Weights of a small transformer language model: MLP 1024 GELU.
MLP neurons of a small language model. Each row is named by its layer, matrix (up: input weights) and neuron, and shows model dimensions 112-239. Each number is 128 + 32 x the weight over its row's rms, rounded and kept within 0 to 255. Numbers have three digits each.
Before each neuron's rows, "fires on" lists the tokens most often at its 100 highest values on Wikipedia text that the model never trained on.

fires on: " grand", "in", " Pan", "at", "an", "al"
L6.up419:093151106163170117075158168081117157172186114112108098113092150133053118139111083178136135133196147121143098166163114093096062105036100083149115117121105149131093163149065155100157183227139138129132173107126150107126151091101121153152086107157158111152090163151141091080137119105104071075109179121109111149081148091103114119174119175119138080130156137162133103146131121093184118112182

fires on: "ill", "w", "el", "ig", "z", "gl"
L5.up379:120136154152146132114124100195134148138137187154157212135193124109138150118112105085146066130137127161191155138094134131150122141148139129132177130112105160143115102094105116172093097134162058151181126161115102125117117117136111152131174099107146063137139119145149075136159181131087116143187089114154130188151189160120122157090113116130147137058060104125146113152129064139102091181114

fires on: "ing", "ed", " it is", "s", " It is"
L4.up568:107151175152086122182095120129075134082107111161128155111112148144121206161129130054096168154107098164130117131061175134034157100128160075123143193172134108115175129144099185102103132157118089174113106179117116138150076114098086133166076177133087072097086145132113113106105141157110114176064114084159098089097152214151168155120157129107140096091150158163128133151108083145136126122166

fires on: " |", "ar", "'", ",", "–", "m"
L5.up192:116127109169145128140074152080124147158127187161131134151028149131175109156155128142093119089092131091097109099099093181142092145111055131148165094102117128129173151117170110112133106076132126176123125151097112142117126149112079155120191165120105155146095138077101152140098141131105117106122140079161080166167102121122174172148143155117114059175136050122120143140149156100127163143131

fires on: "er", "en", " with", "on", "ad"
L4.up718:164093158166182116116123079150075070124111121110127145115189143086115093135185147205102129092151106123084126133190128101096085111103142178115129136130071129083152130168112119186111078040181138190182134160078085113118162109144117116106143085117142150135072148095131152130097129125139146126074097157133128086135104138100128140077081072166128171130146092139129131126092137149110177145127

fires on: " north", " south", "s", " project", " east", " cre"
L2.up189:145090104089093130089079121126193139120094087130094123099140101150132117147159133087109145097092116166111138133156096087206055133169173155164093113096076110124165066141100102129080094098115095124086122094107168119094126156110114159093133096092158079115071131119097133146136152128103170184131110130156102134173137169133131130138096129097125143057168135144167109134095158049127148123164

fires on: "ol", "l", "al", "el", "il"
L8.up993:166136157078064117152068099171116092127119118094109192125110153128150170125097149092144098146137135131098128129069107144043044145107040120093160119094116182113163089146109158111140122163126121156115151157116115108204103140102086124178119146136127122140157097118131172109109196107146094179130138099148134135144096141160147088161130084158100131149142143144086143112151161025093190191126

fires on: "ab", "ig", "ib", "ct", "ard", "ent"
L2.up192:066119119053120121137083081170148170153070162115099153102150079124132113092090127148126171133149119114099164109138142171148123132145191111184098184093116129115175175135150163066197137128107131132123149202156174150115113112183137114120100101183149162093170122055174158118152117109096110136079149138107092100102070135127135206135119055131106129152167094158110169117150117171145160121153

fires on: "\n\n", "==", "\n", " with the", " at the", " with"
L4.up96:095156143115166091178134147117080122143171140143095150164133126140139179152146162132171081149094170111136105147105110150056110154149149153085053158115078128112129118130113112102172156105099113116108174106124065169070124137119074099143073119126085098121159147161097096095159178110111115152090110067103123042231127111134079131094148124124114150171089144112168159134133145163152122157126

fires on: "il", "id", "d", "al", "r", "w"
L3.up80:157090179145071133108090152116128120140164099093108104145149056154169148138135170157144116153181145152043117097109108139088102148096132142141126126128081155118179123147179147178124107125137089124111154135083094112148106062156119115105118130157127134103131204131138129108112135115127091130117099167093165135162106102128188165131177149149081116087163126095154162128185176103142171108158

fires on: " ===", " ==", "===", "iography==", "==History=="
L2.up296:143172129092170144149151120118132151113121158096097073073210139110096196109145196057156066119148150147116087150152133074131135105078069148181131102158099175108168151164168118119116137134061141162106162159154111153175093094133084085084134076147042135073127135119160186125148161126103127117101066166114130152098152119107164131175122151093120153086136189102179151090168095135075144141148

fires on: ".", "==", " ==", " career=="
L3.up371:110067104127129129163170165099104152089088129103145168089116047138091131145108194088147147145163097152175156146077144161080114119135185122112135095117061196151120149112162132170195145138183142116045177128142106096096130153100109113127129150099110125116149215104084136104153133113117139175117142129160094121146166062159147174121109114116100153112112125099172156153099136138119111149150

fires on: "==", " ==", "s=="
L5.up598:117152123100137074152226106154114098103138152088099118065101108160089121142133145111153099122154124147126140174073153115054180186112129160091128083155120147156156185140096163088192117129089114139135154176159145160117127139148087085136072113149164188140168114093100164126156101126139121139093115112087237123117068123113137136060133140150079128078129144116184137097159118148159056133223

fires on: "al", "ual", "t", "tar", "ar", "ex"
L4.up161:181171147152129135160146101077150088187109168159105116146062122082045167147161139088129082124134132100160101122125111114162146089113094150142063087140122132094136123205103103150152139092152087093086156184130135076108124097125113133135064143138128137178100098160105173097138157114080168087102135152138102159140128097142130099131134115158110076126102117178102105191151164104172166140132

fires on: "h", "et", "il", "a", "ate", "r"
L3.up558:157167096078117154108190120169135107097140129007113126100143169093133090156062093146166122094084119118142121174113093154173136131116142136156098174132122140168102136103171165071122159078141157112078105077122122115093157195158139106141179095155136158100158121101117068114143101096093123108103101173111099131102132158143101132142161204150148176107193109171169102194149131152110172158168

fires on: " | ", "g", "gen", "k"
L5.up83:106101153132158138136091125104129102136182080119145111133111110086109097122069121049121131105154090084117119106158118131115163138093123200147118166061154073149142140117101101117105144115191128107245130122132114153094116157190057146113087154071178147163102135117110127138162151141167139153140132085115091144165159111137148153128145137172089130118114103156090104136114092070151172105130

fires on: "==", " ==", " ===", " Pr", "===", "===="
L2.up881:050145089152060082104134100145077143184118105134127140099142189206204120132081168086164098143102128142146096115139116065165134087069114138131092094167105164079182172133143139129152082104128116159152181114114108118085122157131117111141158091136141105085105182146100103096151145098107138133098142146104110116127112162135143190172153119107121092170096146098245170168158099096079149141124

fires on: ".", "1", ",", "5", "4", "2"
L8.up295:150131167079159149080153142186127130124113081110144112135120140101145125140095144143104102102125071162142188112118131164118185192100206134111124104146119105186114129080140122205114141114121110136105128095172161116049162116095074151110128122133087133127168101116092152133152157157119183144110182102162096119150188087133117116158106115097093143184122137151198130095126129134179129143172

fires on: "ly", "{", "^{", "ically", "ally", "ely"
L2.up796:140185116075045151092127167072152136126146160137197138142144117130199137187149131112177156132130143086170101112075117093101076109154106125108157142142198059139174180144128155131095129171129109110159115108131140058080136120119126110101135103119067144136098124109109090141102114115163113113184114143174127109081093137154113102146103086102147076155084137163125158188132086106111085164154

fires on: "ly", "ent", "al", "ical", "ary", "est"
L3.up652:199138104164081072157137116097122146124156183119178060170102133148180127159073135042177115115082156087051171136181092085108132117157108160122127169084119161179145140139078120157132119080086136136186143153142148155175148125091092153103115145145143124146149121151160131104069116103145136144107145119172060187109075105110119108128105066100107114118077112083111099115157110138095176118121

fires on: "e", "er", "o", "v", "ag", "on"
L3.up237:175141193116140109111171122149146069103077128067118144099133235124141076183151142135125129152137111096093062122141087124109143157091105163088125158201155079126142131122150112110149078102127121115191115114060056144126163148175149108100118120150165148126162164047121102151136143158179145137125152154135109164152170165134118167070118050133146108085152173150132078104113087135115115119119

fires on: ".", " | ", "\n", "; ", "==", " =="
L6.up658:089166155143155076153139112163168158091130171118087097147141129168116151152164146097163146154138115111109149132152113131135159163124114177089116123102104191165139124127124095160144066161174127041111103166104155139096100083087145082111154129157142120111138160114106137100134203116138188075211099107145141118160114078139102122138144168134116138161082186086155078137120190187123111100175

fires on: " |", " |  |"
L10.up182:213123166118140170142067145103091104081062082148103120169118108146103142139170183095112152065101123170154097202083107097136081096167105159122154085131098093039114126143117147059115101090173174138160115161105152166126182082150071093130123108126090138111098126118175109115123192188124140150107139152133151145152124123058071146159092111111167113156156180134179133154199133070150098091121

fires on: "\n", "\n\n"
L2.up623:107141126152151134153169121105114121143103154135125093141146155090126082209126122164125150096132087121114125159110099150106104112084119110104141131153154065142129067093064094123177121082088086125075103126194108114099130073126148145087080100148060151105107121190111100183096147108071058110235095143117114151124094139076128085122142164092150169182108141121154148121140118150097155106115

fires on: "==", " ==", "s=="
L6.up832:156118151193052118169181168197096158072086114161128084124139096082083230145135165151146137156193092165198129167023101164094147124129168118069116107122113140153086115095108157168193109156206120155114131147150159128106097077115067067125114134106107111167158155105139143162137131107100099153114164154152121116101149068177089187108100146126105120106158183139196152109169091129096075150143

fires on: " de", " on", "20", " conf", "se"
L2.up356:116188120140145077097141179194128188139113098130107115100136101147163096209196131120131152114108163133092126108092172125122178150165157069124163112139109185100154110119187086143142123083108164145109149073102111081123110149105106178146124135146153093126140162082141103132144142055069193086114171159103171126112092151136094142161146200081140124115137086070075170158146186147117119162173

fires on: " | ", "–", "."
L10.up371:109067101146103116119135080133098089112149133151109086133110096142190172114128071094153112180071099177155155142162129134172084192170116116129142181122131143137079166115165190173152135127150078175222115154148079131090130144125132098132147081159129139153100081135118106128220129114181062131188153161122156178125118052162102079122080103208089132079084180140098115154098118122100133142131

fires on: "i", "a", "\"", "una", " pi"
L3.up733:152153123175121141138143090113128070192134123063192100021131148083135145159095125126102111083096112123115177111118136151119154094108099117140129163136165098143113071074184156146102143104091109114150143115116141121170157172125063148176151132179142150136132079127118116173115173162155156122088130111120126093089104118202101067157087163138138137142127057105129150142118126147113084145096

fires on: " to", " to ", "inal", "ri", " |", "u"
L6.up58:086126079110105159098137181108140139144086212154088086108161094162123138117092101108112131136143096127037114147135124122123085134121118103097131103086124085106104141123174142112132139135099105123170165141130116077110142109160114109068169186165167176155121161124149169164098113083064181058125187097132115063175091112126121110163096140121039181181188152185186107126140139162106144141113

fires on: "ah", "h", "w", "id", "im", "ar"
L3.up734:156104124140143133097142157117104083090114145089105086117098165137133172137138087152121110088101150097097157158162125122106141094204176091122149085096128083112172127161116145127113152169152209119131167139099146063100186122159107159172099069118143081174088155109112126142149106121145138174173093089166140053115142102137133099119180095119104156160098150160153087173180131137118064119151

fires on: "\n", "\n\n", "ud"
L4.up738:150124160153088181110120151110124136142136153156076136087092127091175100204168085091168118074129100121151065131186082170131141119090072144145132172112130177109121098137090158164163093158145137132086154119178115127122077132080140081137113125173082186080130112134051103158147199166123133095194119144166099133126112163063142089113119181107189139184070173141109124120104071157108128134173

fires on: "==", " ==", " ==="
L2.up52:109094121093188138204135156093110150131121126088143144139160087140107145125118154091169176146181123157175150161121142170067121070099092131126140104174105185152103114183119162144178156111173148107102106110137089156139106123121071144077080114136111108187151206143116111139087136114129154157126174140161166141127171076160106208122143160167106134101132110093179102143142106090093116141098

fires on: " =", " ===", ") =", "ter", "==="
L4.up827:142151134145160164121084123141130152192093064145122158066187131100134173124140128125166072122106109128066112176113128059131182082130142138166116133102106140120181114111072177100101092133112067119121130108100102098142174151096108098097090122113071072107184106092106115166179164112117118145085135171132111115036079116210106165176132098142108147144106117151185087148143119113119110125169

fires on: " M", " L", " second", " m", " first", "em"
L10.up42:129101137175126101118116137145137153092053148104115152167156136115181127105052054142174102214108114113111157107130170068129086101083146157075131120064142137130180115115135097150154135136193141148085160146088135134110145171154147070048110128133161119165055123107207154164146109142135116112100194201141108156136128113138138136120176115124135183090176149131134178148166071188131161095182

fires on: "ll", "h", "l", "ol", "r", "oll"
L3.up542:211083121056116185133162114164099097081151112116124157124084164137167140176065138159082175132136157138148091141096098119128121164174083122099140167167167158125124193122127055063106147137150120162131112121115162205086152157109097086136161082127133121143144199119115098149152115127137129140137103137150117126118135160123088082126141083162132169113109123149162105184102118028081135116120

fires on: "ics", "al", "y", "ical", "at", "am"
L3.up507:143192082161100130098080141055130099142158194110139167106146156140139143181161149099090136136148067080079199108153131102145078141095112108168119157137154176099074183116139119114143140195112099116057127135102171139105177149146100066110193150151136108077113160148085092066146172135117126151077177125130095171129172111159110099101114112089121101160134112186150140139148150140185040124155

fires on: ".", "M.", "e."
L8.up558:090165086176110117143109153146113100138165136087117101131160104146070175198093192127125135126104110196156136139071122142111171146109129153131154139112086078130140203142118118124142166085123130142092143125129172130081164147124076113083116103140068114084172131120177149131186138177121135131166116152183149110164113138109112112143121074105143116135163113129178096090158145113163103120175

fires on: " |  |", "'s", ".", " |", "m."
L8.up94:159135142151156091158120142193119083136137144204128141103137101168102182156117159109134175155066110149099121149087083118135144155083146113150172152124111074118128120157114107110167151066177112129121116230145153168161139084097055130116107152125182135119153119175130174103166110131126109138109104128115156094127093154071095112104127112177146157129134171146095093124180125124127159081139

fires on: "or", "ic", "ab", "ent", "os", "ural"
L2.up684:094118141037141154150032114112083122130066149114083087136152095084069098114094209088082142055168123153121119105116169104116140126127090128152122167120139189191171090093104130064146156128154092134170171118140113116101169123137061114161137131114106084133106106095143146118154079072124114152080134160124105145127111142114154110100100122130148161119160138131182142167119142107091142132122

fires on: "==", " ===", "===", " ==", " career=="
L4.up1022:065101151109130122145129169114177197093119088095097172103138105117090112131134180114089152122146076150169154133087079084106109102094191119116154120088063186182099100146103131134184111145134100099092173155093139170109125114153110078171101185154126081127149184153106131157108118132122127170105148140128135138173153050147171143130119101131113120156135149081168126168199152126110144118141

fires on: "il", "el", "au", "un", "og", "é"
L4.up342:081148150097130157107157127139158084105078107173187138157172181062142095142091195118082109121108155166120174119112126122120105136068226080022207123126106119125110085099100163130105159118176141114154129129063084100108132171082047170141149098168074137067188185124131120163110159122109144111122164100093126142123085113115144147160081151102119142131112132144162179148170171099113131132176

fires on: "al", "r", "arr", "el", "x", "l"
L6.up468:118111152169105120125139173119118138089133127136112122157074143151088129153129133094182125136170192164069120088087133070149140126098081159167148124158117160112162094154081088142129148148111118141090135128094119090068183125122128184053149125139135141097160143162079139100125147112151138091126146122211173154148093076146110109085112156181142192099150175109069119117075152089113188108127

fires on: "==", " =="
L5.up867:112114167108092103190120131086069121125134171085131118155152106163082135150201178106148140194099195190119112138117111155162132162133137165081104155162082187133097107151132100135105113130111086091107069143154130134071094093108099096090141133130118140101146218066097136106106128114178145142115170106121156097156090116145097108083151135149094111098098096140151186149127121171146113148192

fires on: " |", " |  |"
L10.up782:132082123097195134130142177155149150102141130096101163144094121110115118169131151100146218080115152120123069147085165148095088160155148138201160180127135110090148175094172104163118082113189120140118164145119158169143152066135054132182133109100121194189110128167139139171139145147084162137126117112156129097141072159093090128143130105167200148085178192126123095100171144150148112127101

fires on: "at", "id", "ance", "ate", "ast", "udd"
L4.up929:122091142161136120138114162126120149149162133115102118159103134076180099127170087135127133123081184077177126160096138112082102123093127159132081151099105127154095098124113107157177113068186138113135116112161163159080097093146133123146140076225112180108134137080042116098076150157098178133126065098125128111147134085112131122096120122180073127173139160108120086163151119132176114087139

fires on: "\n"
L2.up752:133146149148113135106134115118122144123130143151174092110143152079129118147147091138158134086154111065150126148089090138075146096085144106197152134109128170163123118123110097109169077135131156068144147123172068082126140106098119160149099122133097156096107123183100103088135166135097073159202187144154128088090081187014120042159080213135151104128119161090124172132101047127082129102110

fires on: "\n\n", "=="
L5.up370:076078113117107104179172145127107128089103160106130132141094048140136138140140182150191153180186076147184142171102161219117180122167185092132096125145088182166158149107134151121140089177119144099088161122130162085126116169112128075123086144092100120126165138122125145090102144112130098215109163117158124050173130141138136105148112146130084187085081106104183138144075117160159092093135

fires on: " ==", "==", "===", " ===", " compos"
L2.up46:084126100124127188159110129144120079091109110146151143138127144143120102122125156120119137063162108132112152209160105069108132153129153119212109104149162162174104120124128046148130156081114088133182130115125070187086159170147122119113092119143094058145078083150137161190109179096155185133114087150126115167173139082136106137113158182142094118153138170177139112160178153113127113154169

fires on: "y", "ing", "en", "s", "ap", "ev"
L5.up492:120142178147119142085129121104195115166137166128084123139093155114158188147127150131096115151151063187133162163059132138067137077170190056203085128161090150158177080089150183117151159141114169138119143133122149119146103076147117101155103162123113141123066142190150140135124126129158136121136113131170118125104107155112084140094160113152139125109130112097162151142184192099086107090169

fires on: "==", " =="
L6.up10:145142138152105122139149153131143129070125130102081122114110094122156147134111176115126146165176127145188156148109157129176099148138174049089125129138093143136133119077086183184178100129124100096048199100130167131116169099151096116134111169079098123181127128074139119157099134146132102188154144148162065116136128107129130151084105205113073139131109103091135158130102151121133123102187

fires on: "==", " ==", "==="
L5.up371:101125161149087138169114085070117098118126123109144087145124085154074106117118181106159194180151143093135117096084081153094130132116144109126138109058051177129118156101120161115147173120103135166156115103138140152117145122160075053115182088137144104138146089097123157090098142100163145100134148130139090085141099035138145167135167193181134122122167165106150142173090116141160083191155

fires on: "y", "s", "ol", "l", "g", "ag"
L5.up201:084131168088156114132140119108170125068202097087122122110113150139139137151163143134125146127126070162109155122123127203077067136145137070102138104133130118158146166139168190110116138078126184163115118066108164141106122111137130163089119090139113112126127201131173167132119125180102170129167158185099116101075075191141090115145108108111105119140139130089145097148118150076127165111113

fires on: "im", "am", "est", "om", "ant", "ar"
L4.up628:108191161096142154104149215088130175167098128063129133075101089158109160117090123126146116112091052105134078095127149157137101109101104150062162083074116106137198107109096200127094077110150131113149159138095117127122115072095112128187091119109130126102153181138169141117114116095087141131140120171097135118144081090141119135152213107121068102100120087133173162181214113142150142179058

fires on: "-l", "al", "-", "est", "eter", "eb"
L4.up452:178118094154136143138115070134129107109129135098147113135114124133129130077142132140126150193148091161108150156078124126090164102136124063129142129153125178155167122137077128071102089091093173143120155133110138187174117139078087167160117192139180152131142153149127134113126152132185078133152083169129127175147104115066140039101111049104133063100163156110114120141131062104085131137111

fires on: "ate", "ower", "U", " south", " north", "ire"
L5.up580:153110058102118163155115114176241105128142141101142115111096112162139120155121118131175139112134136150110126147130149093100105124153097143133142164098130109136149087095169121100137056129111134130096149078102136148153133145176068142106146123150091071199092137136141094184113119207087168136111079163122110114109139075110063128119088113065114105099164128097117105166146147165138101123132

fires on: "ing", "es", "a", "s"
L3.up223:168181117100187121102112130152097055107083153156122106110167122092210092089128116121106144096145125152150159106150103118151154153163062086160107124142129110141102111136143122150127173140136130121206126185086138086175107095191081172108201123096096111132158114121173108112084177134158083142132160095188180078196099099175104074176146124103202191098149118119104098144155144112102113118127

fires on: " |", "; ", ".", " | ", "% |"
L6.up162:133151160122167084123083154167140149138164145117131057134110094100149185129090146125153209161065116166159112099060133106094179145140153161093152148131105063182111171176120113125157133187126150141138141146106166120092127102122083160137120125159145173130150184146115172100137127198143157149105134114162120118146127138068138158190081128127138146131158101097100189109113121148214090144130

fires on: "an", " as", "es", "e", " Can", " ab"
L2.up456:092166130134149137140069095117169100115157126054098104118118134134096081081116198115172059106057110110133116134145183128171119168117132173166164135072090126114116092222139155108149076136147078113165114135144137140097194129152139125115122076095204108123063125097098120123211123086097114104085108148107094088083187137130139105128153142165157140107155141171118125081177099110143131169166

fires on: "g", "m", "ig", "om", "ar", "al"
L3.up408:182143108169111102131153157084127160133152134094148130163124141114081143116128149086121059123116086077089148114216165188172098132065071123127191126097154128097166158174143129115139138080124136155166110182060109151092086087174143158129101137148122192174109103152154180121114131094078113131121084126146084130158138123160138168103194088088131114086104153135120097166115076141152136168099

fires on: "m", "-", " (", "al", " enc"
L8.up149:154196132153158161109114144111117133192103130061126139089169143114112114119110112124130132109127082057108139081117120158132138179155155143122139130086091167047113126110156150113107131094122138207119174142010111135078099108179117113111116090161163103171080114178113147188019141115151083138066159123077118115157163158109126120127105134131187126084157147118089114134150121177085163097137

fires on: "==", "===", " ==", " career==", " ==="
L3.up938:066097134153164056122141084091133154152140162064142096114083112144121122135092136129161111100120133178183153173077110096096129054118119120142142066065111153156149151126114158100150188108077131149084164152107141127117083100074124159094074090162085157132189210164119077103137116068090140186133162146110162128099112153114136136130079096160056196151131156125170151087156141138160106112174

fires on: "==", " =="
L4.up622:155094126115111132143146165089107128097095124123133164109161094060119170115138150101138128158193097153146132131090085146104155139115179122083084101105061171140081163126098153163201145130178096111061151125116073125114130125115105097114145184086103108137106182141093134166136143126108088157119131167134126078132142062160151171150154160140122123171158141079157164133094121138107063152156

fires on: ".", "ag", "rap", " of the", "ach", " and "
L5.up124:140143172128125092137119154109105118175155154123068138094137146070199207114125156113184146178153154150086121127099076151154143167137119111151092129111148063132135129090088136141132142141178126148138082044131141085176185135108150140073189091148091160132033168148143094137175084157103122111114207122113125174075149059149119115099127105177118090077110112124089158113097137106129078142103

fires on: "an", "es", "w", "all", "ar", "h"
L3.up134:149094136126103157080186135156135143091177138098140098131100111133168115125112152130137064145088082100124160193155180128162081163137126163108106156100136161136112135149139141156086149132106155108107151090145133076077169061127124132112132118117202155149136129106141144092130179131111136117107136133134102044062122109117141094136178075136168166140120159151125070137114119097108137184127

fires on: "ly", "l", "ally", "oc", " social"
L6.up183:118173165134145167119185132154142111118113154142153105127127122123187142113089149102114160148080109092205149158091111158138111115159099072140206172112161121114097133138100126116083113176116112112112117145081175112140088155120161111153175185190084160139102134138147166191151146128134149121143122150127146118125072125146064068094145172125109080075053165149186145169138105061070122140135

fires on: "s", "er", "a", "una", "ja"
L4.up899:167202167176159153117129103124147088122162167136147135080169153134159089187113132137115120130127100147107124150085120128135120098086054139104148164094159161130141118116156124135150197106115135096164154141071153091199169144152138113165138164118143094107151080121123083082080133148136147149116119113194128123135152099132080085189109111130180186080151100130150117181177109108148082140110

fires on: "ig", "m", "j", "re", " ="
L3.up631:135124170107183128093071174132110152107122130107185125098162116133146192105100109117171151126120139131127122093193133097202095118130089148171089105099092095106137172109154128050145074116147106122090103143147126128162104144069176123015155120159106079091176145132137146227158137103084112149104141092052105149095125107143180106141078143097113174111137109193138104164117128154095148160126

fires on: "==", " =="
L6.up912:154113133132088160156148147179158150103095084082124135125114094115069182116136154137153113188145045175164145135048124151117121116093129109084124042112099182133122125094107148153172120121174106167067133125154133141143150067085090036145146149068099143146121138114129119108145130123113104155154167113182121108101131080164114164112084146158136116113135163109142141111103122184121067194181

fires on: "s", "a", "ing"
L10.up734:171200130119112153072111143158164091044175181163124137113142154107151134165092176118111158131160113144084097096116159106157140085063063123131174141136110110122124095137162112150180145094105147155156141159089110131176150096147133128114108157080127116120104051137188115086082120179089127188098157144164125097146186142188112075202100179121169151096120080119150103137143144116079150093127

fires on: "\n", ".", "ur", "E", "e", "y"
L6.up440:185170144093145124137140113138131169165114149122100132140095205136119141098148123122100170169108140136153117142164088129103074123093109096196147169115110083092095179130101141134107053064167152097127185132139151160165076107106158121085143155129125108154188119105152128126156131146140095126112089131124104145112143176108116139142160127117116236138054152151158137137126145077150102068159

fires on: "e", "ach", "ig", "ade", "m", "ph"
L4.up475:168142098160247175099080140132190183171094109080161147106186167152177142124157124136123176145140138165116104109156153162102078090108129118111154139137135102165111088152129103083110133153089110156068167111148106037130167124096151175102130130139063156071167145092109118139083155162061168114177139136121139126109115151094122127081108139093169185151189082157089152128108141104119140151134

fires on: "e", "el", "te", "-S", "al", "le"
L4.up820:159097091125092088179132082087108177130107146145114115173137199111138137142152149190111149153170140113100129131187140055155110084099104169185099182174075116114122137160096159127168124139127142135111097125099062124061142141072197175116149100167143147105151148107134124135121167092113189151075068195176118103152103113107174122178107176103144146107152165088095117139123155135127085126152

fires on: "\n\n", "\n", "\".", ".", " him.", " season."
L2.up62:135171146114137104110113116136089146123187126040114143125095083151138112161105098174139178128142132119085139135130150112130161166169170107177143091111064109123114192102131155066141151111129133081084150062118172130103145110062163155115087075136169182111227096084107100101178136115118083108160098079139121071146151187104086137124119118150152176116112145135087132106103114052152129079183

fires on: "ad", "eld", "r", "ave", "team"
L4.up563:099117085189165138121119140127121092178157127157147151104100172131139070152193112086113155113105136084107162089101126130141128051059132135130134118150126125110132173139138113171113151110138098136066103101110076170157122122060162121148131153149120160084154176147114082139096119122078114108133157166164114122184108170180119185158144094128132192123099176147109115116076116061134150118080

fires on: "\n\n", "==", "\n", "."
L6.up420:094128114143159096138140189130137154179143169085142120163090194145087174166116180113134105131128149138135096116089107095123100118199131095125126155137108104085106143126120108084100083105123152170115123104098149123096147103113074087073088101118096130109137098074084155140073139154210101163109147123150101135094119080083101144112082091120125164162130157130128133083175091147183152128145

fires on: " | ", " C", " ", " c", ",", "ic"
L10.up629:171117154134142121108160110087199082151090151113127086139145092120084121141107106068174061167143106211095127118109107138053121143110123091111148132150127126153148137156161126141089070175105154111117108116092154139151110138099162147126118111212135112135166221088175086102098146137111147143130105110218156146122134134111106107140097155133159099122133093137175067112159083154161113178098

fires on: " |  |", " |", ";"
L8.up573:175194138171161105137153180149100114156085129204127169114093088167114190164137172151094203107126149115095113170040155115121153131101131161160100094055113061166165189137141083165112075086178138143122130142099130122196152087120100147124104123093091122105150128143113130081154116151105138169088117137116139131103117107158087151118130151155179140101116193153168155146212149112169159122101

fires on: " ==", " career==", "==", "==Career==", " ===", "iography=="
L2.up566:137162168165134126132163156098137153136122168053153105118212103122183125151187092117137147125181070093100133139150133086098150147155104054144158102174110128083108075158136136135151113105117169136109158123119136136080128135069121135070054142162124128144165144142126102142118105177121106125138135131101134153046070123132138180141142114131195134124192159098204059069183143123116050142114

fires on: " career==", " ==", "==", "2", "iography==", "===="
L3.up305:151167195132155122172108110072051091126168139144138165113151097153112113158109143208154159152192112074173137163172165074150153161170126091112101123146082121123102121096116122109112109139133116182140094072149072151165163166160083116086152120160090068159168126117176129153105168150137120063154070137121060195101109117093110134117176147086140090156114137107162136121173118086140067148166

fires on: " second", " first", " third", " that", " early"
L8.up241:156165126150136133149164173065202105082156159105128122173157109079146121138155101128183150160134165139088116107128122109144137067078148163096112117065090135081186145113142114100101133062125113153119155110122157089102155160158116118070224099133114171134127134181129139142124098145117188085109133090076084148206164107120177142182108135151119147158072127152142143099154084124130110062145